{"n_head": 3, "n_kv_head": 3, "d_mlp": 768, "norm": "layernorm", "tie_embeddings": true, "grad_clip": 1.0, "decay_fraction": 1.0, "batch_tokens": 16384, "seq_len": 512, "steps": 9528}
MLP neurons of a small language model. Each row is named by its layer, matrix (up: input weights) and neuron, and shows model dimensions 64-191. Each number is 500 + 25 x the weight over its row's rms, rounded and kept within 0 to 999. Numbers have three digits each.
After each neuron's rows, "fires on" lists the tokens most often at its 100 highest values on Wikipedia text that the model never trained on.

L5.up33:464471464494510516460503554486507461464494461508486519491533465483523517517500497489463516501499468516511532509509503501501475460474460478479519469571498557518508537539529557522494487480509488508505548492508540454525500493477481509474549557507528510493485523480488471501492514503473536502517530493520542504503503471521477513487464483450512483524476474496536509535467519550460479555493
fires on: " and", " in", " or", " for", " to", " gen"

L7.up64:514458481461484523498480507465479499469548513529504496498516522502513453469450513487518510548483519496520526508516498545503517517525536480543505483510550516505489493486467506518513510453524477521509503496534455485481468510516473475507478519489538496508506506494473483508464509517466507518499493550497553464499496498537517564525507513491490531530487520478495502490511533550503544496472
fires on: " |", " ", "ell", "is", "4"

L9.up69:515549500480534474466509540477506498476498510493481510501503467558509446484481523504503525519566470483516486488450487481536509513477470512516492509487494471521499533481478494518492491466533469480513493497527493488494479482465541506523491484515463520508507462526487525484515515553500486537488514508479466504518478526546502433502446503479517490515535501516488494510435519537495468474471
fires on: "ro", "ew", "re", " C", " N", " of"

L5.up253:497510497515509497518465490516469526441465548538537512534458516462518465507483507454517526485502495459522556529503506472527495508491527487554524471510479504462470510505481510500476509496520486492486472483530496478526504501532485492453482526518523485468527528489480469506498466513535492541488516512488522478505478502506502479512471508490534495445523522480532528543495520525477521487506
fires on: " |", "3", "8", "0", "2", "4"

L9.up318:508485509516493538480499447500490459502484511498478494522486537563488533478527484524479459503488470467488506520513435469480484530526481510501536491518481531491521463500506462476508520499479478478506516509511497506526488459492532533503466489483514517473525485526518510487494527449538516467483501506520433567463526508512497477508522472520521456483511523508470480452519534574517487531504
fires on: " help", " to", " Kar", " gr", "F", " Gr"

L7.up53:513476470481424517520503504487486527463493515523529468523492485559487517491491479502506528516500507503485535494488524491490517488471498470478486471506491491480481493472554534532523504513471524475513474515454533542522487477492531525520505489512486512499457461542486528509519507489494473476483530536507519563478524521472433535530557500538523503501493482523533445485470514439484500494467
fires on: "ologist", ",", " and", "\n", "er", "ter"

L6.up409:502487500430528481482517533511508467504539523459482473532490517504488482499510481520484482500479522493487523519486547479500521496465500495521513495534498486488514519479522525498524505481471547511521462451483530486512494501452466484457511517507492460489518489481511536496520514466506459486531437505474512482470468527481461468535532506515525485449510481544519524512507511557467480481517
fires on: ":", " m", " ", " |", " the"

L6.up730:503486509490491446486510526451473521548523500499477499432493487518493508480515543501535542531521503473508480484512455516480501492530491470484476480517525458463532504496486475543484523514498457498502475447523495504514475518481529463571493503513531491515508498502514521484510526494493511521515498511499493480557525518519517469543522489516545519489504455485492492521484558467503534482465
fires on: "ew", "l", "re", "ow", "c", "w"

L7.up462:540499480515508524531527479522524495458542523454471454516483497448472459496500452492521543517457518523499488504479485513489495507490516489513478511518519516528497536501488568513489505489496528500496466508537508544541466495507561525502456486496456500485516506512472475461531513510485504524469550489526501511534491509451516472503524532532493464517479544521527468514537505551460468505523
fires on: " the", " |", " C", "ish", " L"

L6.up541:541532462503494541470508513513523492478481530492505485502525488483499511481486519531434527516483480506518510489501466470505520520474475490505494507498513537515488516448470561505460512495510518536513544498482464495502474539504459496486517526487518523519510516519509469477482519469463460540472468477514475519586510485479505488500480506521514504519510515542544514476516515487437503485493
fires on: " ", " of", " that", " as", " to", "g"

L5.up721:507501492486488485509490512549508494497496528547498474490469496509490546471488510472503527489485519509481511527495491459533451489513503450481509500497530532526490495500470524488558510467486496473510447502536483503496532461491506490502521481487523541472531429572490496472506482539490523529481450471521478530503522539510503496533513452488551488548488510534512489495428500538498494509519
fires on: " on", ".", " ", " in", "\n", " down"

L5.up162:497498491490465487550475485512465453429508513474487521511497459489515531516527462507489556476502493500501535517482481540498547488530510482530515522530500516544483470452480494499503504516513547518493493497447476530529534474467462487493469477529533505491490451495505526498535503518537446525495523493524468476504484525488459509480554501490496502518476531494501488497499543493553479503463
fires on: "en", "el", ".", "m", "els", " Country"

L10.up454:531515523493510499490478495495544473464491529472473563528437489500477490477515535509531496464529497526494458499491520473513461518491549471483490522479481503538496509516489451506490518459523553493525489498504490518501500517482526494578532440520506481484507501476502477501526496529510486540533483467507492462471479512466542536493576482498475477520471492498509455485465490510524486460476
fires on: "N", " N", ")", " V", " L", "}"

L6.up90:523546462465524496496528483524500500475493494510522459520479511530513520466488529431483495509495518522522477511462480548479516505534494484476514491477457496493458532532489485489529530489490482492498492509469518483476532506540498484543482513501501501496545443526494501526483491495492513500500495499552467514489523466464493470530486481486529492521521478521482501550512497533476479542524
fires on: "\n", " was", ",", "and", "er", "an"

L9.up301:469475526469528498472498512503512493516532517511506486495485476502456474479499503483431484507532489490526472476473501495470545481496519505532495485545484484539538483492511525475517527534493486517498498469548490468526463470522497512497526502492481521543512480513464498477548489533478476497526523483505507489524456533484508479556512474437582436495483500507500487471487470476505495471534
fires on: ",", " include", "1", " that", "7", " including"

L5.up618:490508516479519504481520525482505511489527482514504528490520521520523477500518507504523475511483527485526488556464472548482481478496511477462514495484510475505518482478511513530455536474539460530477462530455475510493518547476528455561500547463511495508550503488491504475514505520487435505475522484468519464554482474520501490508505491506517488520493488438529500509472493481530523482497
fires on: "ro", "ra", "rac", "it", "ul", "in"

L3.up429:523519488468451519509522478493503443531492517466497495479487502493488530495486468494463478508500459510460494482503499492521475500452503465506482476503525520542497489495474497522490526551556485514510512508493518502495476507481496489501546492486488558462497497468507500528529466496522516521479474498532515485519473462466526514470509499503504485505476499522475525530489480522488468488513
fires on: " f", ",", "-", " F", "-f", ";"

L6.up627:484539501508506481528508505586467483487465523442499462546532530526499491558509497527509502491501494501481492482522483521499502490515510443544501471483459487514491529466559496502505468468509459457488534478500502513525525557475472503472539503494497460469457531529515508490466492489522522522529515497515504517551511509478489506521501503487497461529516525501495509514487525536534486478462
fires on: ","

L9.up762:525497507500530529453508507498475488493480493493482503419478494541511505460527524561470496513467480522458506502452495483541498473473481517471524473481525507538510469541482485518493519467536508516526494456499449535491473487500537478507523528519463478481481461501502518492506491518509485514531503474532496541465514501503467505531487486526505501463553501508476502502530520510492479514498
fires on: "p", "ap", " ab", " up", "f"

L3.up288:466508511536521473511501505477514513510495519530472493548512519482475473531486535483482502490483513483517507476489485507513472480535545512466515494532497528491471529545471512486493471494519503443534457510498502481507489458499499495488500526511489490537490457550499541485505473536499522571524522483494493486472514488495525477418489455487466550510462503530449509475499518531525525468510
fires on: " ", "201", " the"

L7.up104:517455521504504490446470506513530527498500504501496499512472483475498509512529493457461505507452513483491466547489489513518524527473477495530503497527524488506497526537503528500504531519492453527545499509487531487494535473556500506493451537511475508545494481450474504522519475479528528450497488509516491517475498491499507508513529486442510510503486479526444460500509550474509551493511
fires on: " time", "1", "0", "3", " work"

L10.up750:517498528456513513468486535510524491458511517480512469484486513537460502527518479485526506485491513515519506482476527532506516529514502455529490512481485481564524491503513475510497460482460522486463474505512488402541507485490519541491486532485487501500495511515473526483516523498534485496474536507480514522544482545498507545461458486531521465512481521430472519512500536517495527544507
fires on: "A", "E", "M", " E", "-"

L9.up514:488508475491476499525460531462499515470515492534491509509479526494474479480515499515511501476518503515508505482535508512468489482484537484509491492491524515478494510471490539500487516470528509500506500473538504533493507445463507495522482531520496442488492475544470504510490447499481507500466526562523521523474547513483481526469505480431515477484495493506484519504461547494481478525472
fires on: " of", " after", " on"

L7.up560:535507463475482461502493463451498529520500517483470461476464542474496529544519468543496512530530526528510474511513503524501488514475511443522512509509536502480476539497512462537482528533520508499520452487485496559481456516489485497457462501497517466493467534493493527506518464475478518503496481517477505513469513500469482496478494479499524490519499507434508503550513499493527531521502
fires on: " ", "s", " |", "m", "ing", "ic"

L10.up360:494517528528508538496504503541538491453497530491490538503511484489523468497478471452477509515464492465497489504491503557477520507466534482459500501523478535510489505477476451521470517455523483549501465500491486457502523529523518504539470539484505498495519487515467461479527464460532488517535486501558492526525501509516510429454510538495515511510492492473500527555485470482511487518518
fires on: " is", " are", " Ar", " was", "h", " T"

L10.up168:459516491497508470479476516501503477482509480522506482511477528468506497507469469456503509497452527529549485500472469488489544483485483500483473472484508534516530514467517520510485489491477556481519452574490497489538511498481520491493512487526545487516526517481547518519580513515501494519464473494531494434512512511465500502493522522500490488535520502502524491498493520493491479499504
fires on: " B", "el"

L9.up606:517539497508538496497486498507506515519502512563488532499490523504494494459465486475525474498498523532535545483500536510468510469507516478511552507492525488525543494516508534487499518474483482457524535472522487493513457489515493499473463476459504535477462479502455538474534467497525495493501458461517456491473504511503558541499526489468509470481456501524547505526470488443494544474528
fires on: "\n\n", " K", " |\n\n", " k", ".\n\n", "==\n\n"

L3.up713:444509491525480490503508519517534434499524500519479487493517498498496502522581520483522478485477504523474501489477539476509485499511529493531484540562494501546470509536499471492446478462524541484487526469522540517463524533473468525514520477518492494481455477574467437478503486522483514487492449492503477506458462494473501471532517512484491524514461478470528454518503501490478491502502
fires on: " ", " |"

L7.up724:491485489497515489496495500506520524473487496529525517488515463510518539518517492528426565485491550509495521476496511449466507498485484500480557516541486518477499472477517511486516516517497478485549518470507520526530511545514447488489468494523462540483490494464505507528514525493466459523487439514507527436486520513496532488501521543472502511459485497498534531505485538475541498478475
fires on: " the", " for", "m", " and", " at"

L5.up604:474524431512452474486546490515523496495510514497555528570456488498516489544541489502539512503527549481438510522501529459488524492509506525514500513507488489514505476444497537486452495471486496507503500525483499497450498496471476490514505476477506527491517479551471522490517493506528489506510498515523544488516465486477480479545524495494506463518493437500472491521502512527485489503479
fires on: " |", "el", "en", "ing", "u", "re"

L3.up339:545492488465483495461518468504534518513534503492492509491467539510524480505501538472450472451477465496498499511466482542456506469559523525493496527526514500526496544504478523553508488541489480472457486495519528544487478529485532531486495518519561543538477521491521504471539549497469484438517508503528488459474536491504501499520498474489503489487450486523538523517490520498495484514473
fires on: ".", "I", "K", " ", "F"

L10.up137:486513503473471486507466516471509490477486484531493490441537493471537454486477515486480554515480550524503493526506535460468454528504510479473517495521550497482502502549484492497490522517483510515523491446483477569520525524496489478542499450473538526495489464510498444523524507480505516548472474517500499492470480507510480521527478526522508469476571460482502545503480506512550498498531
fires on: " for", "ag", " to", "end", " on"

L10.up75:484508463501492518524524490517550474505512483518448509476560511472472475484496524520504492520496532467465521476495540518453515521482511479511472520515545472521444525479502477496513490521502462507551461528486501501498505506473464486501447524503516490459485490462490548538461525467530502527506523488496559449522507553515510515485502487491464487511523524501496485498527485508478499494507
fires on: " and", ".", " sc", " of"

L7.up374:536533494516510515482484489508455462460535487475490489504490527497525502494526506528495494449508487494514539534524512456522500480554521433480504492515539493489513469517495525493485483523513493517507489481513510484505499479455519473513460501521488515505494452516504501482513456472520486540535479493511470467468474537454476499516459509515470506457488503521497537470483491521497454474543
fires on: "ad", "at", " most", "am", "ar"

L9.up248:460513558517467505500493508508488524478552525488493512523501505553487463487504497491455509515517481549509518464486466528494531502500507515488513462517559491435509479543490465494503511503484495504515496535532473493507519486492470504491478550498504478494512476480541469476490487486480526484516492503533490516491507519506454491517490495514507504480516488491517521529471487489510494486462
fires on: ":", "|---|---|---|---|---|\n", "\n", "|---|---|---|---|\n", "7", " other"

L3.up41:527477515528507499503474511440497510478473488510506465513477540533536494525469512507510500528493495516521489505523507498515462472505529492561505489510489490499486522515463511523492519501538467513473536495515491520487522521514478526489499502486512483491477537456502499474537466491475511495450495526569467482488505512437475511513512489485475509501456536467510477497491503516467523534476
fires on: " |", " ", "0", "and"

L3.up749:486559477499509480513482446492497504517544489501543486470514496474489481507472522477480528522497497475461516477502546498514509470509565512552511456541522502471537506532521515518516476486523500475497477519481519541490530487484499534526487504482485474547498517466514499473489477498494515434510491529506477510523498536516439492529515480516485454460527496537527490558548528519509473479492
fires on: ":", ".", ",", "′", ")\n", "\n"

L10.up183:485499515515514534468495524464505461481488474472502448511479530499518531523535509509507500501502524507492499477516489490455492448488521463498477438511464480504475475494516502479506505529477492468488472522515516488516530530511509509507546492494491512512500520455501499531534485505491480470457434479569504466512495517460503458509501506497520499520465517522462451491467515537544496507488
fires on: " B", " who", " Ben", " and", "d", " Ch"

L10.up446:458511539521465483503470524530492480478487528538450510509458518502468468508502465489491540524493487484509506513512510502510500481499515508469537537560507464468511504519473481473448480511497454465523470505493531459491502478505498506573485544501501528501551465508526481485461505549508515483526530487473481479506444540514516476527527462480502484470505520507463512525471510529474495522486
fires on: ",", ";", " |", " USA"

L5.up593:521512476496499514490501501468544443503498480510547500519528525465535453473525459453488514556481499515490472524570504466499523515491518470536462499511515493494486549497509532507512509436491460503515497516481465500534500492489498496496517452515483489472515512534490497420542523489506511493496544522479506508510481511500497529466498528492497444511495512514498541492474549562503474524474
fires on: " |"

L7.up165:489572517491505530534492528498516488509488483499498482466503521506507490485493473489471493494509525530501477463477516497514476515496465503471506446509512477490495508469464473483513466502494480489526515512458478552530472520469493455502507496505516484489488491519526470512471492477484497503462507451459483529545484473524495542537485536480511503486497491427475512469514460498510481542523
fires on: " to", " of", " ", "aring", ":", " for"

L3.up316:475487489485493522556505539441513507477470487500478511517493521518483504471461496489503507540543529549498524508541531508508462509492486468521520509498497502549492509511482509501522465459516513525473478488436508513498459498506490517502473515466519503525464471520507484487492500480515479485512460516480456485531533487501479527499484501488481522487539526492468513472513516467505501498528
fires on: " in", "/", "-", "ev"

L5.up77:509531481517516545527446459512522480505501478509477504451482499451482459523488480453500510496492500469498522470528490502457514522464495501503538492494519517499521498537472505498545491463513482487491493499476488470479516494466464504488480487503491472481480455546497469498508473491466524497492525507489547524529494501588473481519514502497527474486474516519471489486482486524492468504538
fires on: "==", ":", "History", "St", "."

L6.up539:447504483480502512507491495473455515508492486523527482438458475531469508496479517476504517505498462476493509440474485510506511490479516513484551470556508541510510447531547511546466509514464504537503525514497519505497444528445466490529477495490504515494476484527492464487514515515516525493532535516538530511468508501500533511515513467476478516493484498527487497457481544499463497515532
fires on: " and", ",", "n", " the", "="

L10.up78:533524531495489520517527489521519496488511508487471454481452522551489495484499460463460461515484488471488496426519472517468509515480530478510486501498485469483517508528482500499444518512504510462504516500462530459492492470519517503525534541494483509503561456465486516524503534539500499511574499489558500468472492506488481518547477515514517485508533561483521496491486501540497487492519
fires on: " is", ",", ";", ");", "ians", " was"

L5.up326:506513496495478533497506494480483473501496506514456476516496520504477530535502476495482503496529516475500503473509497528505516478489473509513501516483462469481412503487494551528514474483462485480492511469490488464456476502486466484530542553521517503461507487506544446510504495507505433551532492524503491538478488534502500473474500469475495488529510494505501519509525490545516514518468
fires on: "us", "ac", "ic", "ed", "ate", " in"

L7.up106:513535472500509495498521460495513480493519513547497506526498544505490529486488488546518533505482534452502490467470502522471502461496496514509461511495494543480477520490492556529445505482515493518499535488507536479549528456494499486473542495486441501451511519499473510513538535491526538528458514469478499445543497472478513507486495552534525482513520490535478496487524503479479517461540
fires on: "born", " a", " (", "ey", " to", " of"

L6.up626:511476535478520535452456475504504495477537526502483485478508499543488493504506498519484453487524541469505488549450521501486522464474526474526505481502525474515495551483486494484483507486519498532511495508573481558450513489504501487492487496500542484521514474512502546475509485518443529524496448488498461503529521487474516491494479482565510495490522512515492505558484482518498507551496
fires on: " f", " F", "est", "-", "b", " C"

L3.up114:514464474518530485488517499482527519535501513517527489487513532517509514520546506488469496515485490518475435461516506499493454511517502493510507486523477489473496452461502533538508456495528459487497512512506510503479508513495505493521471527497504513538483521518499486494549465502478491506524502519517495553561482453534491490531543481491461517490539464523539476543482495458490515516462
fires on: ",", "-", ".", " Museum", "="

L10.up671:528508540492480502499425504466521461505500438498531497515486526529474458528509467472481482439487487495461476468477534469468474464530503488506477511496491511524474471481464526493489520493509533506542486501479496494497508479490484503499516515483484488469469491520510518489512564490479515530502533560496521508506473530478461542525515505514531496484501500516554514454450508553525520514552
fires on: " |", "a", "ano", "s"

L6.up577:522496466491514491502479547485505555492495510512474459524487477498438465424518518500480506529518494494523539449515509497490507500491498514524492492511523507488493527446482490476493478495481480462499462432512511520537522496518541466519507525512495486467523529483515490527510494500494464525501491522488479498543514482476515511514495548501496489504504542485495502549526449513508516518531
fires on: "ol", "om", "1", "4", "0", "9"

L7.up297:465510482500497483512502489484491495450505527506508527476459502509468492549508515490486531459529516496510504475473464473495503489490521445468500530530503520513493507465513492544502502499465499460476521489474491532518482511470450488524524436502552497514457505530495504556475517456537505502499543518515533525479479491462506511465524467498496479492485544538471471490511499477522560459495
fires on: " and", ",", "thlet", "es", "s", "ums"

L7.up625:484530526480517503501465481499479535510518497517555463479484500519522495489509494519487519506446539524516475489520464516496531505553476483525501514551442495496518500468557483470516535477529502513563482484493515561529527518510474486485472520499523487489508482517493502485484504454504487481500533520462520483526480537499520529481490478468524452515496542491515533492481517530513488470467
fires on: " the", " and", "it", ":", " of"

L10.up656:487509522519452453518507543515524516507463479517510486463498493484448497480494504487486489505502497517519519477500553537473509497516531475473500504469509489509518545474482412498492467491522511536488522526482505499481538496535499472494489459490480521464488461483541513541545470515519489539501507531533482482509505473494480458521541510519509476490515520506466500491497564538470494507557
fires on: " (", "-", " H", "===", "ain", "ail"

L9.up519:487502543458476514483547505530502499505504516480542486489511512514483471523506501504466456496483500474496466492448498529467485456475513497515469470540523531490485543494575527479472521513492477484479512477507489467549510520490473500471475534510527454485502517514543477526489501491450522521506465490449514502495488506463507524557505488501482479522504470491518491514494510523514521489550
fires on: "ing", ":", " b"

L5.up79:539512507521504512512507481501537473494507507511481472485510517481497512494529491505494501530484480508495505507498497525512510521526458507518480525484431480531510520433509510502509524442528459545523519442459514479497496486487483508471473483462515507478492479523519528472500485525488523559502515506450494474508473528541526537485564501469496506489474549460471490475515509526517457482505
fires on: "th", "est", "it", " St", "st", ":"

L10.up82:464524481513546496449496530478490477511492501506502509517496491527503480491486522493484550485472502500464508484453519492525537482491486560459531494543474510508493481511494463480507496458537512522517532522529465467499511544518426503489501499504539548537506474545480488483452469457529500548511502482515501509534479522498487484523523502509495464465466497461505483495519441475485480503504
fires on: " is", " be", " was", "it", "ect"

L5.up626:551538539494528509478495468455518489547517517513516507464512515478503505470493495480515520539493539497512497505503480507496442470511541479499493486517508480521474471533479489535471507504518492523534487454536467499477510519510480481496515501472501506465504495473484498512506512529514454518505548482444462498526541501467516510462525484478492478494508507517543496461489521506505463472489
fires on: " N", "N", " W", " w"

L9.up554:509521521504468517471528521475501498484452482481500509472494460491512514496494525511523512476463493484540472517511501475459512500499488496501489526532453523524527527506516497506511507490517493482566493474511507497505503508489457510478477480477494457544510507457525490518509482488523497489516530503495520456498483515521515512556490436535473499459515476582501509505479586513480559480531
fires on: "ro", "ob", "ow", "ü", "f", " whe"

L6.up28:505480518459501503523494501483507502536506486475492480520509469533515497493528521463505510495498504480520478520544508458496478490488507515467534459469533497488493508536474495475467528491482512471523442490497502537502531495480493514484528487489515493505498487472473507443504498509498456550511478505493487464502526470503516447485514440503520491554506482538440480502482496519475524547550
fires on: " ", ",", " commun"

L3.up35:498509495507514476489510505480523511501481506496523493484486465496520477531484469467471509507479490510427481484510498521475583475499513445506514473503496509518486535507462526559515484463529484568491450504500501525527485546466530520498470531447497522533472496483481510524463504469476539484526541510510526498474475498503478511481485488480486497475447474494516524518521512493496526487504
fires on: " area", " region", ":", " medal", ")\n", " population"

L6.up382:469491468476496500503486518460483458475470517521522526475491484499516489489492468445450520508581504518495508535496496536491521498498499519503526510512508492508485460521492502502497526531448536541533484507527535489511486478522538496493492490490503532513508465481493521516497492538514484482528508516501527454507498491503534532530490485492533509483477513536461496480488556489499515474544
fires on: ",", "0", "1", "5"

L3.up29:511505487539509499503538530535493499458491503538508523482514537490502536510504480525476540488527531523491486503463478461492459440514473480538500465495458461522520506468495499504529427524500479546476555540510516497513472500531508500519478513454518492488462465445479511502471481485511482499514495491491476516541516524485503504519521529526477488491508524485480506505498536476488512544519
fires on: " in", "-", " to", "ating", "ified"

L5.up607:464507511495556544469488550513491521489523496540505472504512543489478512487479531485495487481534511496500520488496488514501507477518470505453494530487509505500503490482474494542487508483477489532554542470487487500487534507436506503466503538473515540522485516482491466474442505488476522512504499470517532497491513531532512503497487502503501495531498533485494481525451524489529492493481
fires on: " and", " in", "h", " out", " sy"

L3.up464:488493500489516492503509476523524530495498507525483492483496472495497490483476544452525490470436516515478499503506454474475520480542524509502561498492517528507504490490466504498481503465521475505535480471497492510491462513465483526549465533521533530471525487497531520476516499528481485492460561509558495491509544505468507476461527462488469515539501506556459478494511520548442499472471
fires on: " ", "-", "m", " son", " years", "."

L5.up598:497504509491562548487482508542462465480509493476500546510460522511500500494476513499499516530543520474486502501483476519501532493456491486491483471481523459508509499528491480522456441482492512451511533512519481468546539509466515482484456480525499501575532509492472472485472486505511513520516516504522500500521532508477471467539516508463478503476452517506472485533502489511453552530563
fires on: " f", " cont", " were", " app", " aff", " res"

L10.up492:486473531467524518518506523506546512460517480489470467518512517555460495483470468492496511488437490490516518502474504496472498445509473537520518469501450504497485469510489487522511444494498537487534479547508526481524497484473484474489501494527544504555475511508527507501509493522489497511521454480499535444492508503540518485522472507481492494493489464529497506485526477491518489435500
fires on: " B", "ist", " Engine", "est", "."

L5.up317:497488480476456528468521504500498467539515492514527533502512512506495517465488525533449517516493555463461463482515490520462492486484546448520485514499519483565497493494521511479512460512492508503499525477550458441468482489517499521480445492462515505521552502525472520490512476493510459513495483552499511458485511508458521549534487503466505498536463522532490519495539530480477470469485
fires on: " h", " ref", " to", " that", " f", "f"

L5.up140:545539513530508458516521469512490475493476465549503509480530496496486492504455482467475508498493559495513500497501486483494490487494503510499520492470542479505513468488528519468498554473461456467520476539457509492505492498502538506522469518472555497513478491478482491458525428511468511485486454477455490483506491510521544501541491510526510487506503497520447518472495489488505483498558
fires on: ".\n\n"

L10.up648:467539482481538487445485542476533452468483502526488516507500506525519498498515499507516460551487546536478478486487500500487505457446527518514495460521517506529491513474483485460465524516521499498501509487492461509517521515483511518485473521525538475528513475494503506502468497479526555485497499455476514523530524490495513523539468498513485507484470517489538515556480527489503460508510
fires on: ".", ":", "b", " f", "lo", " a"

L9.up89:481518498482521479511499480502503460491506488537487521444491486511477460459456507450506453537468528549517511509496517495485506442482494473478479482504517439489524524503522520522501495554499494463506488510502465498529463496510509499526512495445492462533500462452513468518498508543493524526504543499494483511515517497462517510474499542490507513509469467527562528529479505497524527541477
fires on: ":", "3", " the", ".", "The", "4"

L5.up24:502501466500512516466470483453475493517524485541517548495502525491517503491514515525467540491510470522494522496509546466454471468513496497533478497546513473477511482486507482508553538508514486500493526514503498514504479440508492488511468497476543477505525502504469461508502499511528475528508519513479481427452500504465504542526539561495531509489477542479501501528492515506509470530459
fires on: " to", " in", " /", " h", " or", " r"

L5.up388:480499484483479523497480462512501483457476495506506542517463528470533477472493534516484518511486495474508442464531491495501498495542545469525481490521473545497519510502474495441491517506560494528488466503511524542446503472466455480535544512544484504494468537526464474491492461497494510510483495480487556511487497508526475509528467491470535511458527507516492522521452530528500512491473
fires on: " of", " |", " ", " P", " L", " G"

L3.up146:486516494541473515528508529496550437509482467496512487499485542489433500484493512498472492490504523535467505498483526465530495495517499477523501483544492458578490475539495488503480540477451501472516474519469504504505478505518456455530492466513549499480471512494495498468518521506570529506468516478495499511532503456514516504506514494481519466486483479509490512505451531517535471507509
fires on: "–", " ", "/"

L9.up93:451503504511543461471466545503511453494506509531503493474520471457488517539492483519500575494563512508520531490500525520475496511515458494512467461492482496490483523501486483552468527509475502517512492517499518450512506494475498568471477515462562532506514444487520500510469510495516468486480476524493498472494477542516526450489510507489500490511480496506480471536450490521532490518544
fires on: "o", "a", "u", "i", "wh"

L6.up286:542503506531474526507553530540472490468516525498497482505492535517476536491493448522494479502498485521501506497508510501520508450468476472496473458512505471550479555488540443488511521473518518488448499496502496541529501520457480494530456483489518473484457479518485489520483498498506524505461495515527516463514494560463526443532524528502493495496532495522456466520544547515491490506507
fires on: " an", ",", " the", " no", " and", " a"

L7.up439:521497508481495499473502512490501474519519513495526492516516508501492503522538545503503536486492476490500465470503519495479532477497481454501520507485515553498463467499487473534509535489532542479478554473503513481563490474533528521503486480490456521466547513490466525469505502492539513489466454527513458469459491497504526481503519472527548506518469489524499497502491520505511512505471
fires on: " a", " to", " in", " ", " y", " the"

L3.up270:488490491547485467499519584515521480474505495516443444477553484508496492493486490469525481528515482526491508538477493492516518502440496470505513514479474529488485490482519508493495498447517510474498480513517517475497515515567537512515505463469461503481478472529484507498515485550515549471516493524497488479514496550497515466549471508459476521502503498500496510501482523497510482581487
fires on: " |", " had", " top", " Sur", " Pre", " c"

L5.up318:489556530470500478505512501520468508516481492493479495510501516458533526502524482534513520484512519486529535456454489458502484483492504511513498449467504473532497543494491505494476508483480488507518493468472505512538490540511461515489518524519535526513473504477486502542503468465485466495494500480484486506484513520536525496585483518523513512535499443563578491457480487499455494494498
fires on: " a", " the", ",", " two"

L5.up444:513498491521471483506500516517542484495486513501467481512493506514501503497491497455491483481487488535536498510493481498522500482520519497493522457521515488546490486534490473485486479519513471501513472515496560503505511482505477494472531480454491461446511506529497538469474513516518526499505514468473506524475532514496450513535460544513548495500499500546501466484426487529502481490502
fires on: " |", " ", " ("